config = dict(
    n_layer=8,
    d_model=640,
    n_head=10,
    n_kv_head=10,
    head_dim=64,
    d_mlp=2560,
    vocab_size=8192,
    activation='gelu',
    norm='layernorm',
    norm_place='post',
    norm_eps=1e-06,
    positions='learned',
    qk_norm=False,
    attn_scale=0.125,
    bias='all',
    tie_embeddings=False,
    parallel_block=False,
    init='normal',
    init_std_qkv=0.0268,
    init_std_o=0.00671,
    init_std_up=0.0268,
    init_std_down=0.00671,
    optimizer='muon_variant',
    lr=0.000326,
    lr_mult_o=4.0,
    lr_mult_down=0.7,
    beta1=0.93,
    lr_head=0.00468,
    grad_clip=1.0,
    warmup_steps=200,
    schedule='wsd',
    decay_fraction=0.825,
    decay_shape='linear',
    final_lr_fraction=0.0,
    batch_tokens=[32768, 65536, 131072],
    seq_len=2048,
    doc_mask=True,
    train_tokens=599400000,
    steps=9715,
    dataset='wikipedia_en',
)
MLP neurons of a small language model. Each row is named by its layer, matrix (up: input weights) and neuron, and shows model dimensions 48-143. Each number is 128 + 32 x the weight over its row's rms, rounded and kept within 0 to 255.
A block is one neuron, or neurons of one layer that tend to fire together. After each block is what it responds to, as a language model described it from the Wikipedia text at the highest values.

L5.up1 [ 82  46 128 112 182 120 146 131 135 157 149 159 149 102 143 125 115  84  55  86 204 143 125  78 176 141 171 102 139 130 180  81 115 104 117 131 157 125 134  69 186 117 115 125 101 117  85 168 117  63  86 114 164 101 131  86 151 150 152 139 129 108  93 147 121 116 116 135 121  82  79 107 198 214 208  63  87 107 153  92  84 208 154 137 127 136 131 129  58 135 113 108 134 114  59  86]
L5.up87 [ 88 134  86  59 114  98  99 127 106 151 118 106 109 155 127 119 144 100  70  65 138 160 126  87 168  96 117 138 113 135 187 142 187 119 132  92 198 110 143 135 144 149 135  88 131 172 103 140  83 132 163 146 119 166 169 107 125 155 161 126 150 139  52 115 111  82  80  38 162  74 141 127 138 103 107 107  98 102 130 136  93  83 121 141 152 201 190 166  82 139  96 193  85 160 143  95]
L5.up391 [108 136 103 104 227 217  97 160 171 124 126 100 141 168 128 159 124 100 130 185 176 127 145 116 194  89 131 116 102  83 162 126  95 157 142  84 163 159 139 142  94 175  95 137 157 139 130 181 149 120 119 121 132  56  92 103 144 146 187  92 165 173 137 141 201  46 134  64 138 147 105 129  66  92 118 151  85 117 152  89 185 138  74  88 138 213  90 128  95  88 140 130 138 145 141 137]
L5.up852 [135 121  97 141 106 132 111 137 115 104 162 120 113 177 157 120 169 175 159 109 134  90  69 115 168  86  92 127 122  96 123 108 184 156 152 205 135  97 107  77 255 138 112 112 170 150 150 108  83 151 133 165 152 125 218 118 125  94 106 187 112 211 115 111  95 106  85 135 166 166 137 172  95  85 127 137 161  67  90 115 103  93  96 153 145 106 155 167 165  63 136 130 119  85 162 116]
L5.up1454 [140 129 142 114 130 103 130 170 120 171 145 112 137 113 136  84 116 175 169  37 114 132 138 113 140 142  97 129 110 159 130  87 132 147 134  74 124 141 157 136  69 138 123  96 168 159 178 117  87 119 139 129 180 130 140 108 157 138 128 143 125 151 119 115 117  96  62 142 135  66 114 136 126 193 159 193 102 107 186  92 153 113  97 186  75 179 128 101  80  77 115  31 125 129 104 146]
L5.up1706 [ 72 199 186 171  94 186 109 181 101 138 140  96 162 117 182 163 129 139  80 215 190 146 180 136  83 129 149  73 158 121 222 123  42 108 105 131 111  99 142 171 148  82 113 138 135 132 112 129 166 168 142 118  86 150 139  87 132 137 130 108 107 161 149 209 147  50  95  98 142 189 167 144 118 122 166 111 153 102 175 102  79 160 114 166 126 110 152  93 139 115  77 122  93 165 104 144]
L5.up2335 [ 73 128 121 141 202 139  89 186 116 111 133 143 129 122 119 159 158 134 122 114 118 126 123 140  82 105 172  99 148 113  99  90 204 131  99 123 145 180 140  80 155  82 148 127  52 100 123 113 147 108 131 128 146 185  72  93 129 102  71 140  90 143 152 116 123  69 159 104 167 156 116 110 138 188 123 136  94 134  59 131  65 118 142 177 161 127 194 161 118 154 135  66 165 145 108 114]
L5.up2343 [165  96 110  75 154 147 136 170 151 154 116 135 123 166 123 144 104 122  87 144 157 147  99 128 115 109  93 145  96 152 113 133 171 117 180 185 160 145 130 153 141 159 105 127 130 192 152 140 103 128 154 146 126 128 166 131 176 197 128 128 156 111 128 101 118  89 133  41  98 115 143 142 152 130  63 149  96 167 128 164 104  98  96 158 120 162 119 102  99 129  96  33 139 108 138 119]
Line breaks ending a row in pipe-delimited tables or list entries, e.g. after "| 9 |" in chart or squad tables, sometimes mid-row numbers.

L5.up152 [189 144 114  51 118 121  52 105 164 133 111 153 141  93 134  95 178 111 170 138 134 109 169 141 129 117  91 119 170 113  95 156 116  96 119 138  86 112 133 141 118 105 103  90 153 157 145 106 113 170 193  96 115 111 186 127  63 121 114 107 178  99 114 123  90 108 190  92 188 155 130 138 145 111 139 143 122  87 138 109 113  92 116 105 126 102  74  71 136 131 128 168  95 152 138 177]
L5.up228 [137 175 124 142 132 147 159 134 190 120 121 181 144 100  88 143 190 139 117 121 100 140 151 106 151 144  85  91 137 195 151 160 119 130 122 112 124 175 167  83 136  96  90 164 107 129 131 133 170 105 191  95 133  99  97 132 129 136 162  47 104 115 124  96  97 110 109 183 150 123 138 154 131 183  74 122  94 175  65  85  94  84 167 100 145 163 135 140  91 122 126 109 128 108 104 154]
L5.up384 [122 184 168 161 141  96 166 180 134 101 125 172 105  74 157 117 133 133 124 194 167 120 136 173 147 137 124 137 122 146 107 150  70 145 164 116 159 117 146 125 156 118 137  88 189 205 126 124 132  91 162 175 189  79 107  93 150 129 159  52 150 180 101 191 180 127 143 119 137 118 154 166  79  50 119 144 124  83  81 103  88 124 107  84 161  88 121 135 112 145 115 166 131 142 134 127]
L5.up389 [ 88 129 182  86 165 116  85 130 155 147 124 157 116 104 124 138 143 115 145 146 129 137  96 105 159 139 126 180  81 153 131 190 109 100 157 143  99 137 106 149  51  82  88 170 159 110 152 108 125 148 133 155  56 124  98 137 127  64 150 120 110 128 153 103  75 162 125 158 149 107 114  67 129 123 117 162 199 122  99  74 136 162 123 120 146  59 101 110  74 143 109 121 102 135 191 169]
L5.up540 [139 161 146 133 116 109 215 137 176 119  90 137 123 169  83 137 164  76 125 149 127 137 192  89 139 119 116 127 164 150 134 184 135 115 132  71 100 136 147 117 191 146  80 136  70  89 156 147 139 147 178 120 119 161 124 112  76 138 158 137 110 143 124 101 128 160 124 202 102 133 142 125 110 149 104 135 157 126  90 184 125 149 162  99 194 124 112 167 108  97 111 145 133 169 146 101]
L5.up1441 [138 172 172 122 147 161 104 151 105  85 188 115  97 129 142  66 134 118 102 129 115 101 179 132 138 128 102 167 129 119 138 134  95 126 174 147 104 153  97 119 128 112 148 126 126  56 122 112 135 163 137 130 135 109 181 147 158 111 137 113 117 158 133 152  91 175 179 166 106 128 120 132 137 183 175 165 154  93  56  68 117 127 133 169 131 130 166 131 116 140  98 137 190 146 116 171]
L5.up2147 [ 53 152 141 148 151 128 144 126 148 116 113 111  92 167  97 105 107 128  72  77 131 118 151  99 106 160 131 179 193 153 149 118  86 134 109 132  84 163 120 187 166 178  64 100 153 100 150 132 136 178 139 177 159 178  66 145 134 125  97 111 105 117 135  75 158 105 148 134 138 142  68 148 136 136 118 107 169 116 162 126 137 166  80  56 122 123 154 113 158 125 118 118 156 125 124 195]
L5.up2473 [ 93 110 195 118 106  68 116 150 125 120  91 170 147 134 106 124 137 135 139 114 149 137 202  72 112 141  54 127 109 132 135 109 170 126 157 130 136  71 150 133 125 189 105 141 147 153 183 142 136 161  90  97 144 139 175 165 113 157 122  87  90 154 135 117 133 191 186 142 109 198 114 113  90 200 103 150 192 161 109 157  98 103 109 151 102 153 168 128 110 150 126  97 158 109 121 129]
Words inside capitalised titles and names, mostly "The", "It", "This", "to" in song, film, journal titles ("in The Turning", "Out of This World"), plus word pieces within proper names.

L5.up1032 [238 100 176 146 126 116 115 127 107 141 179 111 132 154 126 157  93  77 157  44 105 122  99 124  88 159  91 156  87 166 128 144 125 121  83 168 128 153 176 124 126 123 105 115 106  85 114 173 142 131 118 152 153 149  50 118 165 102 153 105 138 115  93 155  57  77 117 115  90  99 173 176  96 148  56 213 148 121  91  88 163 147 133  92 109 116 118 121 115 205 165  95  90 137  76 143]
L5.up1235 [ 72 145 189  93 125  91 159 163  83 153 107 123  90 115 124 140 102 130  75 137 111 100 153 149 162 144 141  98 126 169  81 165 104 111 199 140 119  99 128 126 183 144 142 127  95 127 100  99  93 117 191  97 153  83  93 106  94  96 183 113 111 112 161 159 127 129  86 152 134 177 132 137  81 109  74 129 122  98 125 185 167 144 106 140 160 143 118 148 115 105 195 123 160 112 121 108]
L5.up1245 [119 108 127 115 135  98 140 145 108 105  39 141 109 100 126 146 159 149  99 109 117 133 128 153 162  83 110 116 115  84  35 169 139 121 101 153  88 135 120 196 134 148 220 150 143 126 143 108 169 131 126 120  97 126 131 113 154 185 141 113 133 122 170 178 142 119 128 133  60 145  84  64 144  98  86 129 118 184 100 182 131 139 159  77 138 172 176 174  96 123 172 152 173 170  61 158]
L5.up1368 [148  91 148 161 142 138 123 113 143 109 106 146 170 158 128 140 116  88 149  78 102 145 157  92 133 126 192 110 106 139 142 126  69 188 142 122  85 118  84 177 176  74  93 120  86 111 103 120 141 146 165 123 146 125 116 124 110  92 105 112 130  86 114 151  59 135 142 161 111 116 166 141 180 135  97 149  84 162 204  45 108  80 133 147 141 135 139 113 113 150 100 124  44  97  65 108]
L5.up1881 [127 106 103 153 160 141 105 161 166 165 109 125 172 128 161 150 153 117  70  87 124 106 179 118 164 121  99 126  77 165 125 109 164 100 169 109  81 132 162 220 151 141 133 113 162 140 157 101 178 126 173  95 189  64 103 163  47  75  59  86 139  98  99 154  88 121 182 121 124 174 121 195  97 149 112  70  93 118 137  76 116 148 187 122 155 190 134 185 147 171 129 126 147 136 142 128]
L5.up2046 [134 150 109 134 123 138 131 137 131 122  83  96 188 125 114 136 112 119 143 184 212 138 138 103 181  22  76 116 129 168 119 144 121 123 136 144 127 166 130 136 155 122 139 104 179 188 125  43 157 142 152  84  93 103 180 150  97 122  91 110 123 128 173 141 165 138 139 121 154 191 171 145 159 119 112 155 142 164 128 174  75 184 192 115 156 177 105 166 144 105 160 121 129 141 140 135]
L5.up2133 [132 131 115 111 123 119 152 163 108 141 129 173 170 121  82 133 161 125 135  66 181 133 116 173 144 111  95 119 109 175 118 108 125 140 112 111 135  82 133  93  89 156 151  76 189 157 124 104 184  97 126 116 127 111 181 111 117 141 149  35 117 134  53 143 181 115 128 149 109 149  66 167 152 185 121 123 171 148 109 109 161 146 139 152 116 141  86  47  83 199 171 165 116 147 164 107]
L5.up2338 [163  71 139 176 169 143 168 145 138 120  86 127 105  90 120 175 115  88 114  92 122  76 116 119 110  75 145 150 163 130  82 161 159 118  93 132 162  67 143 131 159 134 114 172 142 134  91 157 180 121 117 153 117 141 176  97  89 112 129  11  77 165 123 124 171 108 160 119 111 114  69 167 179 138 160 115 112  82 164 124  87 151 146 138 145 133 139 153 153 151 169 134 174 157 108 163]
Final token of a place name after in, at or a comma, such as New York City, Rhode Island, Oregon; more weakly, was or is right after a person's name.

L3.up593 [103 183 168  99 180 143 166 130 129 163 109  77 153 153 200 118 114  97 125 145  92 167 144 125 143 158 126 135 131 141 179 159 158  90  95  91 178 118 111  86 163 127  92  77 183 157  96 172 109 102 184 164 130 152  93 123 122  91 142 143 125  98 122 130 113 120 109 145 126 155 201 137 141 156  97 152  97  77 102 128  95  98 111 138 161 126 188 106 157 167 142 201 137 168 126  57]
L3.up1109 [152 180 175 203  73 145  86  99 116 123 119 149 138  94 138 103 139  74 146  94 152 179 171  41  66 142 103 162 121 174 100 116 131 113 144  99 103 159 157  84 129 111 161 123 139 168  97 178 118 117 101 120  76 134 144 143 103 128 121  97 150 129  91 143 111 127 103 157  87 158 155 120 184 145 154 165  18 125  77 140  85  89 104  99 185 141 138 184 105 124  88 155 122 115 155  97]
L3.up1173 [ 76 152 137  93 106  90 130 205 161 194 169 122 120 143 128 130 173  84 153 121 109 154 159  60  84 144 133 136 114 174 118 172 178 144 170  52 125 116 119  98 168  82 147 154 126  81 140 137 136  93 186 116 104 136 167 144 120 148 115 121  95 102 141 124 143 110 116 104 106 130 115 109 183 161 190 131 108 143 102 158  86 148 187 111 138 109 157 102 120 135  69 103  98  93 137 178]
L3.up1371 [144 129 154  85 114 221 154 157  87 113 119  55 144 123  85 157 121 123 106 165 191 147 132  53 131 194 141 112 111 118  93 127  56 135 131 169 170  77  97 155 102 150 102 143  90 104 107 160 130 127 183  86  85 114 128 123  77 139  98 116 103 120 169 139 149 136 125 127 157 107 185  97 153 109  96 127 103  96  88 165  69  88  70 125 135 136  97  79  92 107 140 112 122 159 112 125]
L3.up1389 [106 119 115 100  86  66 134  84 143 128  86 102 130 126 160  91 152  86 141 152 178 157 106 143 129 102 120 119 176 186  60 176  75 129 119 121 135 146 154 138 167 133 124 123 134 139 198 153 125 116 127 139  98 184  96 164 122 109  93  69  86 117 108 125 159  98 115 179 163  59 117 119 162 119 141 213  89 107 162 111 147  90 105  98 147 150  88 216 131 149 168 189 127  44 133 150]
L3.up1553 [107 142 162 139  32 138 144 138 104 127  83 106 107 154 109  90 156 116 111 157 123 161 143  35 130 195 119 145  87 181 172 166 178 124 136 101  98 147 118  69 106 133 135 176 113 147 120 128 129  96 145 104 115 124 208 130 155 164  96 150 109 103 151 137 103 102  82 123  97  63 163  58 175 100  99 146 153 104 131  80 134  74 131 129 149 125 114 119 101 107 134  67 147 131 189 184]
L3.up1748 [123 155 145 118 214 171 124  91 112 111 136 175 119 201 104  99 144  93 133 133 130 122 123 128 149 153 117 113 126 140  79 111 143  91 136 163 100 127 163 155 134 124 104 175 188 148 114 160 141 107 147  70 108 109 142 106 102 120  97 169  85 107 117 162 128 123  93 123 137  59 118 120 115 119 138 108 149 130 122 150 151 108 140 126 100 109 102 132 124 139  50 133 162 180 114 134]
L3.up2461 [114 116 129 153 103 149 134 141  76  84 131 137 108 173 105 110 139 148  98 106 124 157 169 138 167 130 163 107 135 125 129 105 102 120 148 150 143 106 175 110 141 114 142 156 167  82 154 112  17 129 112 137 117  90 144  69  76 107 119 123 114 110 152 117 100 159  95  82 163  99 151 129 133 162  75 139 155 141 119 178 132 108 190  97 139 117 166 145  81 181 155 123 143 153  94 172]
Function words and apostrophes inside or opening titles of films, songs and albums in credit lists and tables, e.g. "The Thick of It", "Born This Way", "'Till".

L2.up507 [118 170 170 112  50 125  90 134 136 139 167 100 133 124 151  82 128  67 159 137  96  81 165 134 111 105  98 128 128 141 143 170 121 116  88 132  68 103 129 165 134 180 109 128 117 115 160 164  27  95 124  98  59 119 116 192 143 109 136 136 125 137 102 131 133 126 153 136 140  72 153 105 134 182 109 156 111  60 113 134  90 131 128 173 123 138 163  91 134 161 164  99 120 147 169 158]
Words in the middle of song, album, film and team names (Conditional Form, Very Best, Saturday Night), plus dashes and table cells in lists.

L3.up438 [115 114  68 129 200 112 103 169 165 105 135 159 163 128 164 103 126 115  73 101 153 131 100 122 100  89 126 152 181 116 121 116 128 116 118 240 133 148 136 119  77 144  95 110  61 141 124 162 130 121 120 143 120 107 173 127 167  73 117  43 118 156 100 139 147 106 143 105 178 146  89 127 145 140 122 147 168 142  93 110 159 176 122 168 132 177  91 186 154 109 151 114 148  98  93 135]
L3.up487 [ 73  80 102 123 174 133 142 139  66 167 147 172 118  65  88 130 128 154 131 115 114 161 143 163 149 104 163 147 134 138 123 106 129 138  99 132 116 150  75 131 110 137 177  28 128 176  52 126  61 141 105 172 149 180  92  93 159  96  78  77  95 167 107 101  94 185 154 157  77  92 139 111 120 112 152 150 108 123 106  85 140 130 130 150 201 150 118 148 137 135  66  95 100 188  53 147]
L3.up854 [146 151 144 102  90 152  36 133 156 106  74 180 128  80  59 145 171 107 137 141 115 146  90  40 109 120  71 111 129 154 127 166 111 101 130 115 170 122 114 101 115 171 176 109 113 141 117 118 122  96 126 137  35 104  79 121  95 139 108  57 169 177 108 125 135 223 183 148 138 133 167 171  79 104 119 166 122 111 110 140 102 180 121 150 163 145 108 179 107 193 150 155  64  62 169 151]
L3.up1518 [133 160  95 119 122  97 158 179 137 146 120 113  28  75  99  79  80 125  94 130 152 102 135 112 158  95 129 146  87 196 135 105 130 131 156 105 141 122 169 138  84 118 142 171  84 149 155  87 119 114 198 134 108  88 116  56 101 115  81 153 144 148 113 127  95 182 137 108 119  82 112 123 189 142 123 140 182 165  46 162 172 190 128 109 141  65 141 105 122  76 161 221  83 141  84  96]
L3.up1563 [148 102 138 126 179 164 124 169  91 111  93  80  95 149  96  87 129 124 121 115  83 104 121  97 141 124 140 141 133 124 191 137 145 158 104 223 122 141 105 166  86  90 134 131  79 183 120 100 130 122 142  93  83 129 115 101 141 189 138 113 146 152 146 120 120 138 145  95  58  85 154 148 150 110  77 155 111 103  76 131 166 111 155  85 171 159 118  93 149 145 159 139  65 142 132  92]
L3.up1601 [141  89 148 129  92 147  84  82 184  95 154  71  89 145 120 182 157 122  58 138 200 120 185  89  65 130  82 175 118 135 123  97  95 139  24 154  25 118 106  84 162 113 130 119 101 147 107 120 136 134 139 136 147 136 204 133 136 135  93 104 117 168 146 133 161  96  94 164 121 138 135  90 148 116 134 117 112 120  76 167 140 119 134 104 126 127 108 146 118 135 102  97  91 132  93  93]
L3.up1725 [120 152 143 129 159 127 155  99 109 142  83  94 134 122 112  39 141 104 156 151 117 126 121  92 103 117  89 134 170 151 125 133 127 105 146 152 199 170 117 151 170 136 144 140 114 174 134 126 159 103 152 119 174 157  69  99 148  90 158 117 167 121 186 192 147 142  94 163 146  84 111 131 194 188 117 145 192 141  93  75 146 167 176 136  78 149 115 108 134 123 148 173 159 169 139 130]
L3.up2379 [140 173  96 174 134 125 172 191 123 172 164  90  56  86 137 147 119  98  79  94 115 110  34 106 139 135  89 169 119 170 101 127 101 140 123 167 126 132 137 167 128 118 141 129  83 135 160 132 133 124 184 106  47 106  75 156 115  82 128  36 120 124 129  69 116 185 201 170 115 151 141 147 113  81 137 203 128 168 163 142 156 157 191 144 155 124 118  94  94 159 142 132 130  96 147 131]
Tokens of place names and nationality adjectives, such as cities, US states and countries, often after "in" or a city name, e.g. York, Oreg(on), Japanese.

L3.up91 [106 155 153  69 119 136  79 119 119 104 202 136 140 147 118 130 138  94 119  67 128 118 114 102 172 144 109 119 144 121  93 169  99 138 117 145 101 215 186  59 128 136  83 135 126 125 110 204 116 135  93 160 169 109 157 120 188 149 100 106 169 114 124 102 145 152 143 133 124 130 150  98 113 124  91 140 116 102 110 132  74 154 155 152 143 241 139  80 121 124 144 132 144 183  79  45]
L3.up319 [175 173 103 106 149  95 127 126 136 170 127 138 150  97 148 131 124 151  69 166 148 162 164 122 157 133 170 126  80 117 183 127 101 146 120 104 162 156 116 125 105 102  80 178  93 172 131 192 132  78 143 139 131 125 158 163 137 159 136 159 108 104 130 141 113 169 148  41 159 107 186 158  88 114  87 116 153 114 144 111  85 146 143 143 115 131  86 148 166  98 153 156 142  84 123 157]
L3.up1420 [106  82 133 139  71 103  82 102 100 140 141 125 116 189 178  90  84  90 125  95 101 155  59  69 127 163 141 101  81  85 166 127 104  85 113 119 109 101 136  99 111 155 112 154  97 154 149 176 100  75 114  61 117 130 137 130 156 116 177 234 143 150 118 114 116 125 113 149 189 108 137 170 131 172  74  66 127  68 137  92 107 185  86  99 149 210 132 114 136 118 126  87 178 115 103  35]
L3.up1913 [104 123 135 114 165 123 144  65 143 150 149 139 121 222 144 111  69  97 133  59  92 116  82  53 111 189 133 141  79 115 148 137 119  79 180 135 130 150 161 177 144 134 141  87 162 110 164 124 110  90  32  73 115 121  74 144 128 130 122 128 132 134 116 146 112 127  82 172 146  85 171  92 205 135  66 166 113 155 169 146 114 151 148 129 119  70  96  96 122 113 196 110 103  76 121 121]
L3.up2113 [130 106 120 174 141 159  88 145 189 108 116 176 116 128 143 111 197  55 136 136 171  92  82 133 193  80 165  95 200 123 162 105 143 138 180  73 168 156 147  67 166  91 165 139 119 146 118  84  96 103 170 166 134  83 245 102 120 172  82 179 117 124 150 163 141 160 143 101 154 168 151 160 106 168 150 135 134 107 156 128  99 144 111 105 110 142 166 125 120 150  79  90 103 110 161 125]
L3.up2242 [ 71  71 139 130 157 121  83 161 146 163 148 148 183 146 169 125 125 146 102  19 104 156 166  98 143 133 104 129 168 166 193 124 142 129 152 140  87 135 143 161 134 131  95 143 118  69 104 100 101  91  82 116 120 119 131  96 141 140 142 145  91 106  90 110 116 201 154 192  89 150 116 135 117 140 124 110 152  86 128  76  99 158 156 174 134 156 108 101 116 151 103 131 188 192 112 173]
L3.up2301 [147  64 139 173 121  90 136 118  95 111 135  77 155 147 151 170 129 128 121 106  86 131  93  86 114 126 144 163 158 124 158  66 145 107 121 100 171 122 199 137 184 138 130 114 153  61 144 135  75  65  72 137 119 128 156 124 105 141 108 199 132  78  81 116 132 105 113 137 121 197  97 137 143  97 121 111 105  88 148 133 108 101 115 171 142 109 131  86 109 117 149  79 134  76 153  88]
L3.up2423 [103  77 111 161 123  52  97 150 130  83 152 127 161 152 135 100 117  96 117  93 121  75 151  86 146 130  99 127  70 181  97  83 123  68 132 182 113 110 135 169 169 128 109 133 132  94 171 125 153 167  96 114 126  84 110 120 120 121 211 142 192  72 132  55  81 105 133 144 146 132 188 142 113 160  97 143  97  46 151 119  96 102 119 128 140 130 151  97 144 117 133 158 129 158 160 161]
Newline tokens that close a list item, table row or paragraph, especially after name lists like cast, rowers or players, before "- " or "|".

L2.up2121 [158 144 129  58 156 112 106 165 116 161 116 100 138 130 172 123 139 155 160 169 170 114 107  93 129 146 116 155 182  96  63 123 238 138 148  91 186  88 147 119 106 155 113 138 126 207 130 140  87 131 157 154  95 151 110  91 159 151  99  89  95 115 124 122 138  98 150 108 150 136 146 125 177  90  95 124 123 103 109 190  53 109 105 165 167 133 106 200 131  96 125 142 145 116  75 177]
Newline tokens in tables, infoboxes, and heading sections, especially after a row-ending pipe, a blank line, or a section title such as ===History===.

L2.up1934 [ 68 111 146 160 126 104 191 108  92 106 138  81  50 103 170 134  98  93  69  68 153 105 120 123 170 102 103  93 119 199 132  78 150 108 137 116 124 129 104 145 127 130 161  95 105 123 136 131 198 130 128 109  83 138 175 115 140 131  84 123 183 128 132 141 153 120 155  85 136 132 125 125 138 131 101 197  94 111  83 114 176 115 120  34 144 147 140 119  68 126 124 116  91 107 174 124]
Names of US states, cities and countries (or their final word piece) in running text and tables, such as York, Ohio, France, Peters-burg; occasionally other word-final pieces.